Weights of a small GPT-style language model, trained from scratch on English Wikipedia: a variant of Muon for these matrices.
MLP neurons of a small language model. Each row is named by its layer, matrix (gate and up: input weights) and neuron, and shows model dimensions 458-521. Each number is 128 + 24 x the weight over its row's rms, rounded and kept within 0 to 255. A neuron's up and down rows have the sign that makes its largest values positive.
A block is one neuron, or neurons of one layer that tend to fire together. After each block is what it responds to, as a language model described it from the Wikipedia text at the highest values.

L3.gate83 [ 97 134  95  89 119  87 120 152  89 134  91 109 182 116 128 184 113 119 106  88 159 106 127 137 142 142 159 157  90 117  70 141 136 108 127 120 114 141 140 130 149  91 157 129 109 115 159  82 117 118 125 106 138 159 129 152  92 109 122 131 113 133  96 139]
L3.up83 [129 138 159 114 102 116 119  98 150 112 125 146 113 161 124  96 105 136 153 109 141 198 161 115 135 140 146 116 145  97 134 156 128 143  99  52 140 158 129 132 128  92 143  91 153 170 121 159 118 143 178 105 107 124 122 132 149 171 149  91 140 130 152  90]
L3.gate108 [115 125 142 128 142 112 126 158 140 113  86 142 127 121 123 126 157 137 145 166 184 106 126 118  95 172  94 122 130 142 123  80 146 133 145 127 153 159 129 105 111 142 119 145 111 131 116 138 138  96 136 123 127 140 148 137 140 134 123 155 102 170 133 148]
L3.up108 [109 139 124 145 115 110 122 125 131 101 121 106 155 114  84 107 122 149 148 143 103  87 150 155  79 146 120 147 120 130 103 122 153 134 127 157 132 142 167 122 166 141 113 146 106 182 110 141  89 129  73 139 129 111 114  96 107 132 137 136 133 186 103 126]
L3.gate329 [ 82 117 139 131 144  82 136 141 133 107 131 122 123 133 133 122  92  93 102 132 134 142 117 138 125 161  99 170 164 118 111 139 136 136 156 146 130 126 118 134 137 133 124 115 147 132  98 128 111 149 172 132 140 154 139 122 151 146 137 117 118 146 145 159]
L3.up329 [121 111 185 126 135 129 175 102 107 141 110 170  89 149 140 111 105 150 127 150 149 149 131 135 114 129 121 120 131 129 108 108 107 133 133 103 140 141  75 102 134 146 163 131 128 102 151 155 156 163 119 146 139 136 153 116 117 162 119 144 154 137 120 128]
L3.gate636 [141 118 134 105 130  95 132 122 124 128 112 141  72 128 103 111 121 116 177 135 116 131 112 173 118 144 113 150 154 135 110 105  99 132 103  94 142 138 141 150 152 124 111 141 154 138 120 149 142  97  87 133 121 203 136  67 157 178 148 175 153 124 144 168]
L3.up636 [143 149 103 121 156 111 105  49 137 112 126 113 127  90  91 142 143 102 141 138 120  91 174 138 122 130 104 154 116 127 123 120  84 133 100  77 153 141 154 155  98 118 160 116 155 190 121 124 137 105 149 123 102 128 137 122 150 119 118 137 139 130 120 166]
L3.gate830 [159 129 140  95 116  98 152 108 185 148 123  91  93 102 154  91 149 146 101 155 115 122 135 156 125 144 171 119 149 137  91 115 109 155 134 132  88 168 126 150 119 110 162 116 120 134 122 159 113 105  71  90  96 130 140 133 152 124 111 148 115 106 144 105]
L3.up830 [131 111 123 110  81 109  96 125 150 140 140 104 135 119 177 133 128 136 150  93 127  84 126 141 183 181 110 160 150 115 154 138  79 136  92 172 137 106 158 106 174 132 127 103  88 128 102 172 142 132 109 160 137 150 149 113 129 129 149 122 124 130 156 128]
L3.gate1423 [149 112 176 124 143 160 116 110  82 161 146 111 150 155 116 119 160  97 132 167 180 112 132 116 114 118 130 129 129 124  64 115 169 137 146 126 162 130 111 139 179 129 169 123 144 190 134 191  93 159 169 129  99 160 155  89 119 160 134 138 116 153 139 114]
L3.up1423 [139 104 123 143 149 163 122 151  85 115  97 155 121 170 154 137 106 124 127 145 119  87 145 138 173 128 118 132 147  88 139 122 162 119 105 103 117 117  96  93 108 114 142 112 118 140 116 127 161 148 143 145 144 145 138 110 146 124 158 112 151 110 114 126]
L3.gate1484 [101 101 107 121 158 139 104 137 125 152 105  92 105 136 135 105 112 125 106 108 139 110 117 107 159 143 101 152 157 131 127 157 142 125 136 128 132 178 101 163 120  99 146 116  94 162 148 107 101  69 143 144 137 122 132 153 127 126 180 110 122 172  93 145]
L3.up1484 [145 146  99  85 126 102 145  62 151 121 132 152 123 109 135 114 125 127 115 127 121 148 107 103 110 122 113 157 109 110 139 118 184 183 108 169  94 168 110 156 168 146 137 130 136 124  90 112 170 105 103 153 134 174 106  70 162 108 130  81 154 135 145 139]
L3.gate1696 [129 135 141  94 137 133  96 136 157 106 121 126 110 150 113 144 145 118  86 115 137 133 121 121 128 120 114 145 128  73  83 113 142 124 167 143 156 137 137 124 108 143  74 136 135 172 122 110 125 139 103 126 118 118 102 144 133 129 127 131 105 164 133  94]
L3.up1696 [110 130 101  65 109 150 118 105 113 135 149  76  93 124 131 116 112 106 151 113 130 118 122 154 144 151 207 116  92 128 141 116 135 122 140 113 150 154 104 112 106 137 121 115 121 115 131  77 166 161 139 106 132 122 146 136 126 135 161 146 141 151 135 123]
Responds to: Stats table separators

L3.gate49 [139 122 123 107 139 128 143 141 159  90 153 134 111 131 141 125 145 132 131 113 150 177 124 127 152 131 122 153 155 142 136 105  86 126  79  90 112 142 136  94 144 151 128 102 166  80 131 186 125  84 121 159 135  87 124 146 174 151 146 117 147 151 121 170]
L3.up49 [109 122 131 174 138 126 126 126 124 163 101 149 115 157 145 106 118 169 143  89 130 130 166 125 114 128 154 130 106 107 148 115 172 151 139  68 108  98 110 123 120 156  91 104 154  83 133  99 100 126 157 127 104 134  98  77  84 145  92 118 142 191 168 148]
L3.gate516 [163 159 149 102  98 147 149 124 128 134 167 145 141 114 134 148 144 130 137 166 168 116 163 120 123 135  94 106 108 134 128 143  91 144 117 150 136 125 138 112 101  98 123 102 115 139  69 128 114 135 142 157 150 130 120 105 117 137 170  92 106 165  80 132]
L3.up516 [111 165 145 134 130  91 114 147  89  97 152 110 115 131 103  75 106 139  97 192 151 120 105 129  91 140 125 121 167 112 118 131 136 139 154 102 141 116 132 103 122 103  99 170  95 110 110  97 132 128 109 107 114 146 136 121 120  92  96  94  91 129 108 105]
L3.gate525 [124 127 132 164 128 137 169 113 166 130 120 110 127  99 127 109 130 157 167 133 124 125 153 151 143 100 109 119 149 157 144  87 116 134 117 141 124 156 103 156 128 157 168 143 172 115  86 138 159 122  83  90 123 145 107 149 118 100 165 130  94  76 136 154]
L3.up525 [122 165 141 125  90 166 144 125 118 100 128 149 123 123 104 142  65 133 148 135 146 169 128 109 126 119 103 123 145 141 121 137 106 133 111  81  94 133  84 113 129 110 163 110 154 157 133 130 126 132 134 139 146 109 135 130 102 110 148 121  86 135 109 140]
L3.gate596 [ 88 155 158 118 143 147 123 155 116 164 144 138 106 135 137  84 125 107 137 168 158 151  95 100 139 115 152 147 115 100 111 115 117 150 116 170  94 106 144 149 125 116 124  91 142 140 142 108 123 143 141  85 100 147 128 190 107 142 118 130 134 135 136 117]
L3.up596 [108 144 123 126 136 122 138 125 127 151 146 142 140 144  92 126 161 109 104 111 127 180  94 154 120 144 115 126 116 124 155 127 154 116  89 140 117 169 112 104 111 109 107 129 146 142 132 135 128 122 146 130 142 105 160 149  83 140  90 128 166 150 146 165]
L3.gate1106 [110 132 139 110 114 123 146  78 117 144 127 111 162 152 106 137  99 145  83 138 179 124 113 151 136 134 157 102 101 134 120 136 119 159 139 103 115 132 116 111 115 133 140 156 147  74 111  98 146 102 153 118 148 140 101 124 112 146 132 143 134 118  92 165]
L3.up1106 [135  93 143  97  95 151 111 100 165 117 128 159 105 112 145 156 107 104 110 118 157 141  98  97 125 105 147 145 122 137 134 124 110  79 107 108 122 122 128  96  79 112 135 148 138 102 122  96 124 102 144 115 132 148 171 136  66 103 174 119 191 131 105 142]
L3.gate1264 [111 121 105 137 106 118 146 132 126 138 165 126 119 194 146 149 177 173 163 130 114 170 116 174 139 131 116 152 185 144 134 154 135 120 138 135 124  97 139 130 123  91 128  81  80 150 115  86 100 125 117 127 105 121 136 159 114 177 145 144 140 139 102  97]
L3.up1264 [173 142  96 137 104  95 132 116 152 140 104 162 100 173 158 127 145 132 143 153 135 143 156  93 154 165 108 121 148 134 135 121 141 163 118 148 135 114  62 142 105 139 119 143 146 152 129  91 111  84  96 137 122 130 125 139 119 103 162 166 141 136 129 120]
L3.gate1459 [171 112  95 104 106 130 184 133 141 119 161 175 129 157 195 115 127 117 122 137 186 112 106 111 152 116 136 116 138 122 154 151 144 159 129  67 112 144  86 103 133 133 137 125 138 150 156 108 140 143 144 125 123 118 134 126 123 106 144 117 142 135 129 125]
L3.up1459 [149 144 153 111  89 177 105 140 205 112 128 111 145  96 123 146 125 136 146 145 162 155 111 103 150 117 109 111 156 143  95  97 113 182 135 161 137 125  40 137 141 150 137 135 158 175 185 139 150 151 170 123 131 124 133  92 142 104 143  99 118  74 105 134]
L3.gate1486 [125 160 137 140 133 119 153 128  81 144 151  98 101 166 128 119 146 112 140 154 138  84 104 127 110 139 105 103 112 140  93  99 152 129  70 115 139 122 136 126  97 161 133 106 148 116 143 160 153 152 105  97 144 114 126 118 136 170 152 113 132 145 113 145]
L3.up1486 [136 122 105 144 171 151 176 118 140 119 130 197 139 134 151  83 152  97 152 134 141 127 146 180 166 112 161  84 123 139 112 109 160  87 107 169 100 139 169 125 122  83 184 169 144 125 128 173 164  74 159 151 125 136 137 133 158 123 112 168 142 105 116 153]
Responds to: Main verb after subject

L3.gate86 [103 113 122 163 113 149 148 128 142 115 100 122 104 112 157 112 116 101 127 146 130 171 132 144 123 155 100 129 106 140 142 147 140 152 109 174 118  96 113 132 164 135 130 128 129 129 149 168 149 131  95 127 146 128 157 133 108 114 113 126 102 101  94 166]
L3.up86 [142 106 124  93 181 109 128 130 133 154 113 125 123 142 149 149 126 128  70 109 117 126 156 140 136 123 133 127 119 121 132 147 163 109 155 100  96 149 134 109 118 152 169 112 201 151 142 142 110  97 160 121 119 148 150  75 108 134 143  93  93 147 152 198]
L3.gate179 [124  87 121 119 137 166  94 141 180  81 134 150 121  91 152 173 122 110 111 135 136 147 143 135 135 107 150 133 132 125  78 139 106 158 141 121 143 143 148 153 163 104 108 140 154 132 131 158 141 169 106 123 140 130 151 177 105 104 129 162 138  98 119 121]
L3.up179 [ 93 134  72 119 130 136  64 133 161 123 113 160 132  93 155 103 109  57 156 119 146 144 148 134 123  90 136 152 156 109 100 118  96 170  87 146 135 128 151 171 173  98 123 121 173 111 148 144  90 168 144 136 134 122 107 169 109  86 131 135 152 104 126  97]
L3.gate362 [109 150 132  98 121 134 125 108 116 190 172 129 141 170 127 170  87 169  86  72 102 129 131 135 119 128 109 172  94  93 117 103 118 135 165 101 100 119 110 150 150 155 135 115 144 125 137 157 154 125 116 107 115 157 129 143 131 100 162 132 149 181 145  77]
L3.up362 [ 78 103 124  85 102 148 161 140 131 125 167 131 106 115 106 114 119 175 121 147 130 127 127 166 133 175 104 157 137 125  80 126 134 162 103 126 130 153 120 102 129  90 112 106 153 148  88 148 116 171 104 155  85 151 127 105 154 147 157 107 120 149  96 138]
L3.gate889 [120 170 116 144 104 117 101 124 163 110 109 148 169 158 159 133 134 126 156 126 114 129 139 152 114  85 104 106 120 116 128 123 101 135 114 120  99 122  66 151 131 162 110 119 100  96 106 121 163 128 104 135  88 121 151 164 125 157  86 148 143 101 125  86]
L3.up889 [122 169 169 170  70 158 130 121 153 118  99 147 151 117 141 150 138 138 150 150 114 119 132 126 158 137 115 144 141 104 132 115 126 117 149 112  85 157 125 146 115 173 159 128 126 120 148  90 135  95 108 145 122 143 179 140 148 104 107 121 121 106 115 135]
L3.gate1116 [130 104 154 126 150 115 138 167 123 117 134  98 130 150 171 134 163 150 131  85 123  85 197 108 107 136 115  97 143 131 130 122 157 139 110 191 120 133 128  84 145 128 147 110  55 130 114 128 130 142 163 127 132 118 119 139 119 106 127 149 123 107 131 133]
L3.up1116 [ 68  91 143 131 131 106 160 101 144 144  99  99 128 153 153 118 140 134 143  99 114 114 148 166 119 146 169 136 122 155 129 164 162  97  90 115 112  85 103 142  37 117 138 124 141 130 111 190 130 148 116 106 124 125 133 136 143 154 129 136 132 103 106 149]
L3.gate1271 [132  96 151 113 178 111 116 151 129 104 120 146 132 139 144 156 182 156 130 141 124 140 106  95 135 156 120 158 104 127 144 150 137 133 102 143 141 120 122  88  81 143 123 104 124 152 150 119 147 165 138 134  87  77 141 140  88 126 145 108 141 144 145 139]
L3.up1271 [106 138 170  85 158 111 119 110 142  52 108 175 128 106 153 131 119 150 139 156 133 110 129 127 133 124 116 131  98 133 147 130 143  94 107 143 131  89  88 128 137 121 145 143 147 186 132 114 152 121 143 109  85 126 125 136  71 166 111 137 108 128 149 114]
L3.gate1292 [101 108 137 170 157 168 137 132 132 163 147 102 139 131 136 127 155 150 120 158  95 121  94 126 133 114 131 141 147  67  85 126 127  95 137 134 101 141 148 139 127 107 137  94 132  86 131 129 164 101 127 110 149 121 133 129 151  67 148 142 124 157 135 129]
L3.up1292 [154 138 123 171 144 165 140 137 112 161 103 152 131 121  94 127  83  94 148 172 120 124 124 112 113 144 122 180 160  86 134 127 130 138 109 135 133 172 162 108 135 150 124 141  95 170 124 154 115 113 147 149 122 122  59  91 164 106 126 120 145 125 157 153]
L3.gate1494 [147 145 148 137 107 144 126 139 150 149 123 117 136 129 125 142 112 101 125 135 143 121 129 103 144 139 157 154 132 157 107 139 130 133 125 144 151 128 136 133 128 132 120 166 158 133 123  74 136 133 118 173 161 114 116 131 145 131 127 182  81  97 143  89]
L3.up1494 [112 153 114 105 162  97 186 111 120 106  80 143 120 130 111 141 144 163 128 130  68 145  91 152 153 171 165 134 164 107 115 124 139 147 140 114  79 127  99 121  93 142 117 129 178 135 104 147 110 141 127  96 107 103  81 153 106 133 134 116 111 147 118 100]
Responds to: Markdown table separators

L5.gate372 [116 167  92 164 150 117 138 107 165 144 117 125 108 142  69 145 153 147 165 121 172 138  99 155 150 150 114 172 132 123 109 136 103  92 164 117 131 112 171  77 115 107 143  90 145 119 140 132 138 156 125 138 107 106  91 126 158 112 127 101 158 161 134 143]
L5.up372 [149 177 125 100 166 119 149 134 143 144 171 159 136 127  87 129 151 114 152 115 155 125 136 128 124 127 118 173 128 154  98 150 146 130 107 173  68  93 163 100 118 110 103 110 116 154 113 138 100 110 133 123 107 166 101 101 147 125 184 120 106 163 126 167]
Responds to: Word-initial fragments

L4.gate307 [158 185 163 108 141 138 149 107 142 144 154  99 154 175 123 170 109 139 141 147 121 136 108  84 119 119  89 111 138 153  75 159  77 172 125 119 129 168 161 117 118 154 136 138 146  94 137 173 117 115 161 122 117 143 128 114 100 149  88 149 131 144 140 130]
L4.up307 [120 145  97 153 118 110 133 182 113 144  88  93 131 122 166 121  66 125 119 153 170 125 160 115  92 138 112 151 149 112  94 105 103 134 146 132 129 129 131 130 129 110 161 115 190 141 117 128 127 121 100 112 135  77 109  96 115  66 130  99 121 112 124 128]
L4.gate526 [149 140 146 130  83 139 114 135 207 148  83  96 159 113 118 119 146 150 108 141 142 141  94 116 125 108  97 122 124  88  90 168 126 170  97 146  69 142 146 128 109 124 130  84 139 104 121 154 136 162  95 144 122 124 115  83 102 156 143 122 120 123 143 102]
L4.up526 [122 147 116 137 120 114 142 114 153 140 102 117 133 139 101 190 133 153 148 156 149 150 135  65 123 129 120  77 115 117 123  91  94 116 126 100  82 146 135 120 116 168  72 107 176 122 132 123 108 145 129 126 129 140  92  90 114 147 183 131 107 116 123 105]
L4.gate790 [141 144 126 161 148 143 129 134 147 139 115 123 143 102 122 107 160 119  74 131 135 112 111 171 184 159  95 149 132 110 110  90 137 128 167 168 117 130 138 132 158  89 167 114 161 137 119 143 111 113  94 113 117 113  87 143 171 101 128 121 144 129 130 140]
L4.up790 [128 122  91  99 137 135 155  89 109 125 131  92 171 114 120 125 117  98 104 123 147 108  98 106 153 103 119 114 140  98  97 121 137 148 106  96 106 119 159 128 133 103 143  99  95  97 149  97 139 104 165 122 153 141 117 103 106  83 145  87 185 156 171 181]
L4.gate945 [113  86 159 117 140 113 156 171 148 143 151  85 128 121 117 111 135  97 120 137 147 116  91  68  86 106 162  93  84 174 109 106 150  99 126 118 146 127 114 146  87 151 110 158 103  93 108  87 151 142 108 144 143 113 153 154 109 154 136 163 104 153 145 116]
L4.up945 [110 110 138 119 100 143 135 163  93 151 118 108 132 129 110  90 107 162  86 164 173 152 154 145 118  99 141 158 130 135 152 125 119  83 121 134 110 144 125  80 138 131  85 155  60 140  89 104 114 126 132 163 146 122 115 128 138 152 151 137 111 146 112 169]
L4.gate1122 [ 91 169 152 126 142 108 143 129 127 143 119  52 123 145 153 109 155  94 140 162 141 146 101 124 123 126 164 131  97 108 107 140  86 119 102 124 134 127 134 123 144 141 118 140 119 119 128 125 123 172 124  70  96 149 172 121 118 130  99 141 106  89 116  67]
L4.up1122 [126 125 145 143 151 144 167 133 157  98 105 124 121  58 130 108 124 127 122 134 152 112 138 135 137 124 140 114 100 202  96 174 135 127 132 128 153 127 154 125 156 122  64 107 125 166 154  89 142 144  80 153 109 125 149 142 144 108 115 138 117 103 127 140]
L4.gate1375 [155 160 189 102 144 129 107 131 139 138 131 100 111 135 107 144 156 124 103  98 133 127 128 154 111 129 109 155 188 139 159  66  90 111 121 111 130  89 140 134 139 131 120 126 135 106 122 125 170 138 141 106 162 139  95 122 146 118 172 140 168 120 141  94]
L4.up1375 [ 74 145 115 103 132 155 100 153 146 117 173 112 148 132 110 142 152 151 169 144 152 106 115  97 157  87 119 134 135 138 112 132  97 115  93 116 146 139 130 110  92 144 134 147 128 158 104  93 116 165 139 119 180 106 122 157 128 132 156 132 135 139 106 123]
L4.gate1426 [ 79 136 164 122 125 145 103 147 101 165 107 126 144 104 125 125 108  90 103 113 155 128  96 133 134 135 133 116 135 116 115 122 128 136 155  81 120 152 127  81 134 124 133 106 132 135  67  93 143 110 161 125 145 129 169 131 157 127 143 112 117 111 111 144]
L4.up1426 [133 161 134  85 117 101  77  49 141 157 160 104  86 109 120 103 143 136 115 135 113 112 103  82 149  82 134 115 158 144 132 113 119 115 140 129 134 101 125 106 159 113 156 136 142 136 128 117 149  93 163 116 144 126 101 143 145 115 164 120 104 154 136 123]
L4.gate1456 [ 89 116  78  86 111 144 114  95 118 157 116  85 114 129 132  67 119 138 104 128 131 101 110 145 183  86  80 110 155 101 128 117 143  95  73 124 132 102 168  91 179 149  83 120 151 145 138 127 164 120 129 134 136 103 116  91  88 135 129 130 123 113 116 106]
L4.up1456 [171 129  89 124 137 142 152 118  94 137 110 139 132 145 128 105  96 112 115  99 105  83  83 170 127 108 107 130 163 139 104  85 130 120 125 137 164 146 140  87 161 159 147 147 100 102 137 129 123 117 139  93 104 172 128 110 142 146 131 146 100 133 152  92]
Responds to: Compound-word hyphens

L5.gate133 [131 111 132 139  71 175 149 133 108 139 148 125 122 130 133 134 156 113 114 146 166 155 175 153 175 157 165  97 124  60 124 173  74  89 135 117 120 129 130 130 139 103 115  95 150 125 105 111 121 137 134 115 122 121 177 155 136 132 117  97  74 159 158 129]
L5.up133 [139 138 148 126 104 135 142 129 142 115 151 132  94 137 142 121 169 115  92 134 115 153 174 124 125 118 149 130  63 104 156 168 126 126  81 106 142 135 125 134  94 117 131 116 131 162 150  66 146 119 123 129 150 141 139 139 140 108 134  95  64 170 108 128]
Responds to: Lead-sentence copula

L4.gate174 [120 161 124 141 139 138 168 130 133 174  34 171  96 120 127 157 164 100 108 113 104 119 136 146 129 126  96 123 149 155 135 136 118 137 100 160 119 131 158 164 169  94 150 148 132 142 125 140 128 131 147 114 152 142  92 118 118 112 121 167 163 103  79 103]
L4.up174 [101 162 149 164 176 141 119 102 132 151 177 118 102 135 114  96  96 103 187 115 117 137 128 148  69 142 144 137  95 122 110  89 169 117 115 133 148  88  93 187 155 112 112  82 110 104 130 141 123 141 134 143 131 135 130 116 127 128 134 132  94  96 140 119]
L4.gate349 [137 160 212 104 125 143 167 159 158 112 162  88 130 139 136  86 127 133 124 138 151 120 110 120  77 121 108 170 173 111 154 137 110 107 144 145  89  86  88  88  92 134 160 126 140 114 132 115 114 145 203 131 143 144 170 126 137 136 102  88 125 158 144 114]
L4.up349 [126 132 181  64 119 104 145 160 136 124  96 115 145 133 133 153 146 142 152 104 142 170 104 171  91  71 116 181 161 151 115 151 114 111 131 121 120  85 138 107  85 176 126 160 138  78 113 103 110 134 179 115 115  90 123  95  99 141 123  83 131 135  98  87]
L4.gate548 [132 130 134 128 127 129 136 119 112 153  99 152 152 158 162 151 142 103 117  88 109 122 161 116  70 123 135 103  90 119 151 156  94  92 101 157 169  76 137 114 123 136 127 122 185 103 126 143 143  82  99 127 151 148 126 124 172 135 155 145 121 129 115 136]
L4.up548 [ 63 159 120 116 122 125 126 129 129 133 149 126 140 110 103 125 147 135 124 179 138 151 113 143 145  96 117 170  90 176 167 108 111 161 192 162  82 133 130 168 127 122 103  80 136  97 142 147 155  98 124 102 172 169 107 112 102 144 141  98 113 123 173  97]
L4.gate733 [ 77 144 144 118 106  98 102 103 160 159 103 101  87 123  74 131 123  88 126  92 182 127 157  83 133 114 112 131 180 145 115 152 109 115 130 152 163 129 144 101 179 120  96 162 114 110 120 157 110 135  98 131 140  88 118 121  99 126 186 126  86  90 126 106]
L4.up733 [104 107 146  80 152 159 176  83 164 136 121 111  98 131 120 133 133 125 142 154 124 113 173 105 120 125 160  99 135 120 139 108 156 172 158 119 144 155 150  99 113 123 172 133 162 127 139 173 176 105 127 136 138 117 112 105 151 112 107 127 201 153 101  90]
L4.gate776 [127 117  68 132 188 104 152 128 145 143 138 141 120 106 136  89 130 111  76 129 114 143 105 140 135 151 141 144 107 109 145 139 133 167 112  98 167 152  81 119 141 119  99 121 131 138 145 118 131 117 139 135 117 127 144  87 124 113 116 153 114 132 169 104]
L4.up776 [ 87  85 123 128 112 101 175 124 143  97  78 128 103 103 125 135 146 155 105 148 128 150 111 156 158 150 111 119 103 130 116 123 107 104 110 141 162 124 103 153 149 119 154  69 131 140 141 123  88 166 126 132 174  98 131 123 107 103 149 139 157 134 130 110]
L4.gate1170 [ 70 113 134 101 131 103 126 112 127 107 151 103 119 118 148 127 154 121  92 113 129 109 120 172 101 104 141 143 128 127 169 166  94 125 129 105 164 115  99 122 142 174 158 101 112 104 162  97 122 183 112 100  44 117 138  87 136 127 135 189 119 169 139  76]
L4.up1170 [116 131 131 107 179 116 108 108 150 112 136  85 131 143 138 125 118  92 132 155 148 123 146 124  90 112  86 127 142 147 140 100 161 136 110 176 113 124 122  81 144 135 135  99 115 115 139 111  96 126 124 119 140 131 157 101 122  98 117 110  81 151 134  94]
L4.gate1358 [ 86 154 117  97 141 126 111 145 132 142 138 121  92 155  55  92 123 124 124 142 144 144 105 118 129 144 142 131 131 129 119 123 155 160 162 126 110 122  79 109 147 127 129  99 151 108 170 134 152 108 133 142 122 132  90  86 134 102 138  92 126 130 163 106]
L4.up1358 [117 122  98  91 121 119 137 138 100 134 125 140 131 162  87 151 135 127 122 137 142  91 141 109 112 114 136 133 143  89 119 187 133 140 117 127  77 149  97 126  92 151 110 118  87 118 129 107 143  86 106 113 148 114 136 109 137 175 100 120 109 113 130 122]
L4.gate1446 [165 151 146 133 150  91 127 168 140 133 139 159 107 166 172  78  84 118 110 137 156 129 152 110 149  99 144 180 128  91 104 119 135  93 111 144 114 140  73 123 144 124 139 165  88 102  92 152 161 185 138  68 146 122  93 119 122 144 115 115 106 126 106 118]
L4.up1446 [142  85 117 146 144 174 101 147 111 117 135 131 127 106 142  83 115 111 152 130 118 105 178 153 149 108 142 115 130 148 164 123  96 147 140 120 103 132 130 128 127 158 146  85 193 119 140 108 140  83  78 142 135 126 140 162 148 153 117 125 136 155 107 147]
Responds to: Stats table column separators

L4.gate369 [134 184 124 149 159 165 118 163 107 128  94 138 119 125 123 109 130 134 115 126 111 112 139  76 153  94  87 138 130  92 135 139  91 141 142  97 130 121 131 116 119 129 158 139  76 161 130 133 140 134 119 143 135 144 146 111 134 117 108 124 171  66 140 138]
L4.up369 [123 167 137 115 139 151 102 135 126 139 106 113 142 122  88 112 153 121 119 153 105  95 133 138 126 104 149 127 161  93 147  82 135 152 135 143 144 126 133 139 155 135 123 168 137 149 150 124  77 109  98 148 132 124 124 121 140 157  61  99 119 139  95 173]
L4.gate375 [131  92 113 117 113 110 127 127 132 114 174 154 145 131 136 113 134 164  96 158 132 133 151 111 126 135 123 147  77 117 115 145 130 120 127  61 133 130 102 189 137 166 146 142 120 153 118 114 125 106  36 118 121 118 137  92  97 126 141 114 118 205 102 146]
L4.up375 [140  99 131 136 134 114 138 133 132 126 125  91 109 158 134 133 106 141 126 118  70 117  73 130  86 134 128 143 105 118 133 137 149 103  74  92 147 145 104 120 145 126  87 119 113 126 142 128 138 115 104 144 123 143 149  91 140  84 118 115 141 147 152 169]
L4.gate413 [121 150 117 141 139  87 145 141 165 131 116 105 135 143 118 119 121 141 107 142 128 149 176 180 125 166 110 114 110  94 149 145 116 153 126  93 169 121  88 136 171 129 132 112 149 158 143 146 137 137 111  97 120 169 119 133 146 118 139  95 107  89 128 145]
L4.up413 [100 151 143 110 167  81 133 180 130 105 161 101 114 112 117  92 110 145 103 119 121 130 137 148 102 191 118  95 138 114 153  93 139 157 118 109 175 121 119 130 137  82 117 135 133 163 130 135 132 101 124 115 133 151 153 120 109 147 140 118 124 126 144 149]
L4.gate487 [186 142  89 108 107 133 135 102 125 120 118 131 160 135 180 129 117 122 121 101 125 117 109 128  98 131 112 113  97 154 126 107 112 187 149 129 131 132 150 176 150  92 136 117 128 115 161 168  85 141 150  93 109 124 117 112 117 159 143  88 139 116 115 114]
L4.up487 [109 107 103 151 114 126 119 139 176 128 148 145 120  97 199 147 124 145 155 139 198 131 160 136 102 134 133  79 178 149  90 121  99  93 132 178 160 151 125 118 118 154 127 131 156  87 141  97 153 150 126 145 118 151 145 114 101 164  82 159 102 130 111 127]
L4.gate792 [108 142 198 113 110 190 114 123 128 142 155 113 118 137 141 105 111 174 123 133 154 149 174  99 138 136 144 126 116 146 116 128 128 148 127 127 143 150 125 165 119 166 149 129 105 135 113 126 133  70  98 122 160 133 143 111 103 127 129 117 113 156 127 163]
L4.up792 [148 166 139  92 146  86 140 113 152 128 126 111 142 141 124 127 140 129 127 138 162 137 114  96 131 159  84 102 127 112 134 138 120 122 141 129 135 109 160 152 143 132 146 125 134 149 118 131 145 118 117 101  79 174 130 144 154 153 119 113 157 122  96 113]
L4.gate870 [ 92 106 107 146 105 144 192 152 126 125 153 128 154 108 124  95 112 139 115  94 139 167 123 111 145 187 142  92  92 143 128 111  92 173 131 118 203 120 125 130  93 204 102 112 128 156 105 158 153 152 141 103 128 117 156 102 122  86 139 111 114 126 143 122]
L4.up870 [143 158 146 122 161 112 150 102  85 112 136 131 128 143 155 129 118 115 144 132  94 152 152 101  98 118 142 108  84 107 141 139  88 154 112 144 160  99  98 166  89  86 128 138 134 141 119 105 159  84 145 117 123 159 150 145 138 159 123  93 121 107 110 114]
L4.gate1380 [124  85  94 129  96 141 129 141 103 144 129  55 164 156 143 192 113 154 134  55 119 139 156 130 117 102 105 121  83 136 114 155  94 140 122 169 134 115 157 108 122 141 142 121 106 100 135 166 105 110 146 127 127 153 146  78 147 110 117 160 125  99 158 154]
L4.up1380 [ 95  70 127 133 114 155 134 178 190 158 117 160 152  89 130 117 114  98 116  93 140 117 120 149  88 140  85 131 111 146 147 119 135 157 117 107 152 126 107 108 129 173 148 129 114 155 117 104 132 120 128 132 122 151 137  83 168 126  87 102 148 104 156 140]
L4.gate1715 [148 111  76 132 149 177  94 136 130 102 154 101 103 153  92 117 108 149 150 104 117 134 131 103 118  97 165 143 113 102 111 117 110 134 118 144 127 128 120 138 160 134 108 123 184 132  94 131 175 168 121 135 141 127 126 117 127 122 148 149 161 144 112  99]
L4.up1715 [ 76 106 134 143 119 101 130  98 105 115 155 121 138 115 169 115 121 112 125 152 125 145 125  88 115  84 116 126 105  89 137 146 140 144 149 144  88 176 144 170 125 130 154 148 149 112 118 121 114  63  88 163 181 113 140 108 154 118 162 118 141 133 127  99]
Responds to: Defining description start